{
  "n_layer": 12,
  "d_model": 192,
  "n_head": 6,
  "n_kv_head": 6,
  "head_dim": 32,
  "d_mlp": 768,
  "vocab_size": 2048,
  "activation": "tanh_gelu",
  "norm": "layernorm",
  "norm_place": "pre",
  "norm_eps": 1e-05,
  "positions": "learned",
  "qk_norm": false,
  "attn_scale": 0.177,
  "bias": "all",
  "tie_embeddings": true,
  "parallel_block": false,
  "init": "uniform",
  "init_std_qkv": 0.0374,
  "init_std_o": 0.00763,
  "init_std_up": 0.0374,
  "init_std_down": 0.00381,
  "optimizer": "adamw",
  "lr": 0.00279,
  "beta1": 0.95,
  "beta2": 0.99,
  "weight_decay": 0.042,
  "lr_head": 0.00897,
  "grad_clip": 2.0,
  "warmup_steps": 447,
  "schedule": "wsd",
  "decay_fraction": 0.841,
  "decay_shape": "pow",
  "final_lr_fraction": 0.0,
  "batch_tokens": 65536,
  "seq_len": 1024,
  "doc_mask": false,
  "train_tokens": 332700000,
  "steps": 5077,
  "dataset": "wikipedia_en"
}
MLP neurons of a small language model. Each row is named by its layer, matrix (up: input weights) and neuron, and shows model dimensions 0-127. Each number is 128 + 24 x the weight over its row's rms, rounded and kept within 0 to 255. Numbers have three digits each.
After each neuron's rows, "fires on" lists the tokens most often at its 100 highest values on Wikipedia text that the model never trained on; "fires after" lists the tokens most often just before its 100 highest values on Wikipedia text that the model never trained on.

L8.up680:083163125113133097130137135123122159147163075128170116109152120139121145109098128140073126127126121121066112132122127099118103137116140130150110113135120094138142118138128115124112135128140104102133126122163154127129178139109122117142160130144121209120182126097148142148170141148094159124141143078131163142105097118075134086141109130133150147177174115133112128104124130163136127100107
fires on: "c", "f", "th", ":", "g"
fires after: "o", "y", "ite", " An", " o", "'"

L8.up419:113096109110185107153102156120157148158136104124116133092126139114150152138137142135153146134138121144120113141151132106129106096114094098161098118170068120127134134078160108062118127156139138103103064142173081137159130137133109118132106128126136149124105143105174119126149136158131126109151129103155100113130100140083127100162158147107164144139164160165119168127128122114120124118124
fires on: "re", "r", "ol", "or", "ri", "ig"
fires after: " I", " H", "'", " G", "h", " h"

L8.up656:096112124150149123127058160150076130143132133149165101093134123137139165118070142116098125121088117160108120114138127113093126118138137138181122099163111174144128112134127120096129129172158121113107120093110141157160132139171110119139133148154080139073124126166130143118109116189119139131129143079147143121115087167109143141100136141105129112133149135113139142120073134089115128089102
fires on: "i", "el", "e", "en", "al", "ra"
fires after: "av", "af", "ev", "ol", "il"

L9.up455:130120080179123152139087140154111143169156089115096086139147125158126129116125113069080115137140140132126122102154131140132112082147124072168141173130137130125128130108091147128083152144140142101114133108169123168152064160117133160119144111162180169108110147129129134125126084168117138124136077130121148129145095110111110096105126157125157096155107131153193131140120123130110135126155
fires on: "v", "N", "ar", " N", "ir", "er"
fires after: " a", " f", " F", "f", " A", " de"

L8.up470:159100119112107153112146105135152163119135106111159124165129133125133121158095085106121118100136139190092122124161127139133137104147145107138106175160148109153159147159093105091156168145091124116167152156118165141168115122132127137197126103127161174161106104122113130135131106153136093111147103133154144132096125171105115134117087098143141133145184124152122159085123146144104084096071
fires on: "\n", "h"
fires after: ".", "\".", ".\""

L9.up434:148081115141132121127149147139149166114125134101150117096156088085145129134101113125114187127138108126139112102124170080138111167104109108157105181114139139179118138135108122136104119158139142123120102093132120174140104124112106176121121134123111130131140130145133122104135117185088167097136161112109153163144133147091121092154109094131142161103149101161148165113102107078141146129148
fires on: "|", " part", "em", "le"
fires after: "\n", "-"

L8.up221:154106125124163134081111129111148115142157093097162088086128129108114182137178147157102132074140131142131105156094134100112160156107131120130087143141097134169127152111139128105147098136126079122117107115178125094163087171105117176150122133128145149127144120097164145142119161143157142097108117118109142127119127131136101113113150081121155095112101153124095183112143101116124149138145
fires on: " h", " C", "o", "v", "\n", " H"
fires after: " |", " v", " en", "ic", " En"

L8.up252:099136122163143140095154142163059130121098145123153112145129096116089174147081157135116107127156097138106137096124126141100134157146158100153147124110159136148129127153097102146132152128147097126116128081118144137134163121141153141138139151141146129104100092142146146133122113155100134091100145085102123130141144127109110141082135094088142118110094109112149097133148128113174116129152
fires on: " |", " ", "ot", "p", "c", "otes"
fires after: "otes", " |", " prom", " ev", " ex", " v"

L8.up609:141101110139123159152130163156146160156176145105148126121097100156135156159154139153105150133144130143141114139122162088114105131153119120142080091128099150145126124096124132094148145160082153115140125127146103135144143146131149135126065103132137142141100151129119101122161113133120159131169136117136114144102145131044116133122123130122118075131124150136154128139099076143137156142192
fires on: " f", "y", "ig", " of", " s", " F"
fires after: " the", "-", " a", " h", " his", " in"

L8.up47:086129130132126137131088101150111148122174104118138156161185102087125104168132105143127135071131070142103144126162104124142156165131164136121136128138126130107099158095127135121114116136152155100114103169129135140128127106121135169157153125166141179116156116100118123152138110117141126122123112137093116130153075173124143105159135076111133102166097143121104147111177119157145119098128
fires on: "g", "ire", "osed", "aced", "ast", "/"
fires after: "ru", " f", " G", " sc", " fin"

L8.up449:103117120126129135137134145097137138109114100149092114144180111121142132125095115093129157126150127107092109171137138120135131162153114127114133129139172159113146115129125111084075150141145159132173136160169152145094119117135131101150128085141149118140111153106088124131118161126148139097132129147142129103120072117153113160122135141084117158189156113188074132123096126136122137104116
fires on: "=", " of", ":"
fires after: "\n", "resident", "or", " University", "ation"

L8.up179:150100153124117116111138161130138165179139127079167111137151116117084121149082103080095138127131135133125102119173160082103136101121157115126092147134128122149119171138102139132149133164134124151138111153119184127114125114153100104098123159159115169155132102141086150147132124185082122129142112137129143160164134104107120144118127113084152121128150145147132150087105135086125117089081
fires on: "l", "b", "r", "c", "v", "J"
fires after: "-", " re", " inter", " over", "w"

L8.up767:156109132157132134151112126163121106160138137128148130155105154125157132087150103125097077121122110152100113113155143103106119121136090162122141089137154129172131115076111134117165171103169122135085141169170164132125114185106121124146069120128120140118130116107071131119184123156164137117141135131106112154069118140144123128129168140070087145158131129129130153119140130082154091135128
fires on: "or", "ording", "in", "st", "ric"
fires after: " ag", "cc", "g", " acc", "ou", "overn"

L6.up718:131104150165117149127119172160147159172128128149123087121101109162109167107137126133097111106094107126142097111163161060095194124136177131122074126112153151174105159113111118121142110126084113101137142158122158122149099106149156178154079165091136098063138142119105129129138134147119115090146115140135163129141117134130098105103142112117113114137110107167144130128128134155112084095111
fires on: "ut", "up", "f", "un", "n"
fires after: " con", "stit", " occ"

L9.up294:125163148169120115117112199138129139157140122119177087142122142111161155121105159103098106120139091120148129101117123134131145092121096105124138159119164126170122138139105120124101126106136103106066126133164137163118099135107176104116094154130134166111115196123105158120113128158114130110135163140100161108100100098118108162082162114127155093129161158112087124110109078128113102100130
fires on: "ar", "it", "et", "ubl", "at"
fires after: "m", "om", "im", "qu", " qu", " Rep"

L6.up494:176070101158149148169126131124120148160141115125113097144160097142189143125122135115120147090117125145107114129110127116107154117121093154123159091124163156132136117117147115128090136153105130142091131140124164110112128121126142124138091103111153161107130147104112095125153150098147106133178113120129200101125142140134118138111116128105121137151116117134148134120093112090099091064121
fires on: "ar", ".", "if", "n", "ut", "u"
fires after: " Cal", " U", "stit", " Aust", "ther", "ug"

L8.up388:105119106205165140128095154103133137143100131119137098144140084143100130149162125116116171046122107171122130120131120093159146135120153156139120144146137151168156179114126113099106148117135107149145157188124157123139105141112154113171151126071128118127107142136129116112156164161126128121163120124130116110129158151138117121103132073127134143115118156129136129137108108125140126082126
fires on: "-", ",", " gen", "le"
fires after: "\n", "-", " E"

L6.up474:129115130108107109136083114141157140137128130131144158133135109143118129100097152131115129074150104129084094112122125172122178093163128096132071157156075169091136129088112128097145136121127108119142162088121158167102077153122133135176171168135146168121092112115129120161098108133110122147168113079159146110115169150086127176124126122114136142112141137135121121110119130128133102158088
fires on: "ey", "h", "ind", "ar", "ing", "n"
fires after: " K", " k", "k"

L6.up629:135110163185155152128143153140138161124105167095135095138131089148111133096127108092112149074159119129118104131119113104151142140119123076161105117080165114141170166147128104114092132152174157157128107133150132124138119154110113184152116147114126117142128164148108152109138112142108142085127166117104131162178160107082094126128096135116121105148134139128112119148118100114086106107131
fires on: " |", " em", ";"
fires after: "%", "otes", "ate", " Time", "s", " "

L6.up48:150097151116144086152125103128169168162156119136127135123140118148152111106117153072124154158104095109082116165102131068079172128158130140142109145105165127102126163072120133097140185146122082135148168137112150161146104129120137093137138117118131150117101112120121126154123134162138156133090140118116177116159104105105126183127147113122125109171165145150118132137108124090111142106102
fires on: "b", "c", "r", "ud", "v", "enn"
fires after: " J", " Mar", " Bar", " Har", " Al"

L8.up753:146113150141115112122129167106128137146158100107142148113127091090132183137119087102121153078092138125097069130119106133138149117147169152192148133102129152161138130104116134122116134136114100143171082101104128149160142120165133141133128097136108148137118151145144143153125068181143148055133140082108144121135117100111135178103123137165148125143111126117122144114139112111138164149138
fires on: "\n", " •", "inn", "eb"
fires after: " =", "-", " w", " W", ")", "\n"

L6.up349:118134123140142147147136134161155173170124114153169129103108117123131130193137126154151127128107110160110124113125156123066077123166148090146085100161102124152168103104132097165134157177149119127135115103142111145110096114135122148162089115145127127113102092116124120121188090129108130129110123105131144148158137100072116139113111106108135110083107134185127162131119121130137117105176
fires on: " h", " m"
fires after: " his", " the", " a", "'s", " as", " of"

L8.up681:170121142146137129158115135156138143138130135109146142116148146112115095159124153139099106116151103133110090118116118154120133112129119100181062170135144106113154112140117131125136128125134148131129092126117114132167149132136128129167139095126134181143137133101099131151094129114115123068134117127113085098151121151095160134123122145106122126110175142111153130119116090128179118158123
fires on: "\n", "one"
fires after: " |", "\n", ".", " ===", "===="

L6.up464:122075154155130125151147128147164139134114138161117116131141107129157112117167164152150124104137100120095126188096131157112145128086105126118071113113129161098147156062167100050130159141122164094104174130142155140141090124076121143135136100108160133129117137107098138117147121135145144122129139113132161125121124143117112149167140098140121132114146120095152124142133107076101127096158
fires on: "if", "ro", "ack", " a", "rick", "im"
fires after: " C", " Cal", " J", " was", " Pat"

L6.up522:135074217153110100179130136124149138175140109122143120148136112116120138143102141079101105153065100113115128183128116157103134109115162149145113163096130186126148127097131116095110112122097127114127101160103121151110093129104135133134139155120116115081105118133101111112108125140107111100133122121142150112105148134144168142131162118162129113111153142103121119131112126133101084134145
fires on: "le", "il", "it", "h", "al"
fires after: "idd", " W", "itt", " gu", " M"

L8.up717:130113120203119163116111132140136153158128123119132126139119086104127125116162135112148151103083101154115107144096170142160132147083149132134127092134139156156146121090118096100092130095163133144121079135144156154102109167139134139165137126117120191121146134113120099149169184133134132117154144102122127118157145151128111153131148066110138102100144149104102125129108138139117146073107
fires on: "|", "-", "\n", " (", " E", ":"
fires after: "\n", "-", "ulation", ")"

L8.up756:113142098133120098141140160104150139168131100103159091128132119122052174139115134129127191118136096109143079125161184099120094112140117108149117131135113121149125135124083132179147104132148111101117132107163117131126094118127165145117101134140105121105179161125089140103189136175118160129117103139086163093131126163107145187124138098125129131104129134139104114155114126115123097172092
fires on: "le", "0", "il", "W", "6"
fires after: ".", "u", "°", ",", "-", " dis"

L9.up91:133113124119141061121092119154134139157096081094155167103144104125115128137138149119114157119090141107123106153146122122102116123114102116123141147108095157137155133139076142134119118126129157108125091112119100143139142129158120141136127124104073111111125080108138121139139111158096166119147096116114131122183136102089137133096126168133150113124134137111078169144092193121135135088124
fires on: "l", "w", "0", "L", "er", "s"
fires after: "-", "–", " over", " O", "(", "w"

L8.up325:131089166088124101141107095084165125126186102126110132157156147142164120119140119145136146139130094148104127155122131157122146152096119159111141159157096144173165091104086129111108151108148123114156144128089116169154106100117092098128131094163119118151122165110074077153128125138089143116156093131163137102092172132141105110136141122146134140154107148133129136119148126142111085118124
fires on: "or", "us", "er", "on", "ur"
fires after: " B", " b", "B", " M", " G", " T"

L6.up93:107113147133124119158105126108155134130168075125090146088131145123136147117124152156139120136128121177124136138136127133088168134143113140132136140150082154133120101156095122171122171122126093101106152115123118164152128142121150136153069118144119135101084128101111155158093067140112137129134136095112122123124114095107124136127139116142097102092112160167120098109144148150141092136113
fires on: "er", "3", "id", "e", "8", "in"
fires after: " N", " T", " S", " W", " 8"

L6.up642:117095156130165077140114176192108150131108134083114155139175109107159131114097125136147142141133108152116096093163159124098115118103100101122124113154116141082131120131089096170128130186181138126132088119121125148115135124095112111140128116091132154147160129113114168144149135092121149138141134127106124145112131144106082097145134124115135127145154091151114168105163137119136100134136
fires on: "r", "or", "re", "ther", "er", "ver"
fires after: " I", " Play", "O", " O", "F"

L9.up572:157129134103139109147082131078157102142144136118132149132101138098171104122153115143119187119117118170130123171154171123127131112107116143124105120111145160144151143083109093097137108165134115090110124122134100161162084115096157141111102128146119147140111105117100124155132116121087132138148138124128167114088091096092115160161139104146146125185130101116164141125099139129166154176164
fires on: "or", "ir", "oc", "re", "ob", "ident"
fires after: " h", " ", " H", " S", " to"

L8.up181:138109129120105151123057094123117135152172134095065129157092152157102117108105136160088104092129102114086088100156155136144120135120108108138153150161128130137102160112112131116137122113114136121094152151123161160118103147124126160118111135101090142133135139141130093131141159135110153140107092115123161153144128148100106152126121114103104077115122147113152124178123108149091076125155
fires on: "ir", "W", "f", "it", "g", "3"
fires after: "m", " con", " F", "f", "ate", " 19"

L6.up682:189109156191116113142108147146163118140135111091155089129136098134159142152149134142145128081117131115111120139136152150133145096170135128153104122109152132135177135135099117110136119153105133129156092145139134117134120192128117140155107119120137154096154156091113154151155113166146143050153168120143119135126152105097130113083120140116128127143169157101123132113137101136120120094125
fires on: "\n", "==", " (", " =="
fires after: " =", "\n", ")", "ography", "areer"

L8.up472:158131160132120123075140145158122168138103121109138103103158102132124107093114104132093160096115133153114167136102155133124142155141117090104160129124152120165174151143139117148094137151151092129124110173115158127161160129126083130155107136131119158063141188109130104115140119136147128151119128159102152177162095082124113108122103132096112128148108108142117172116069152129134156066127
fires on: "pl", "est", "f", "duct", "st"
fires after: " ex", " pro", " inter", " Ex", "per", " cor"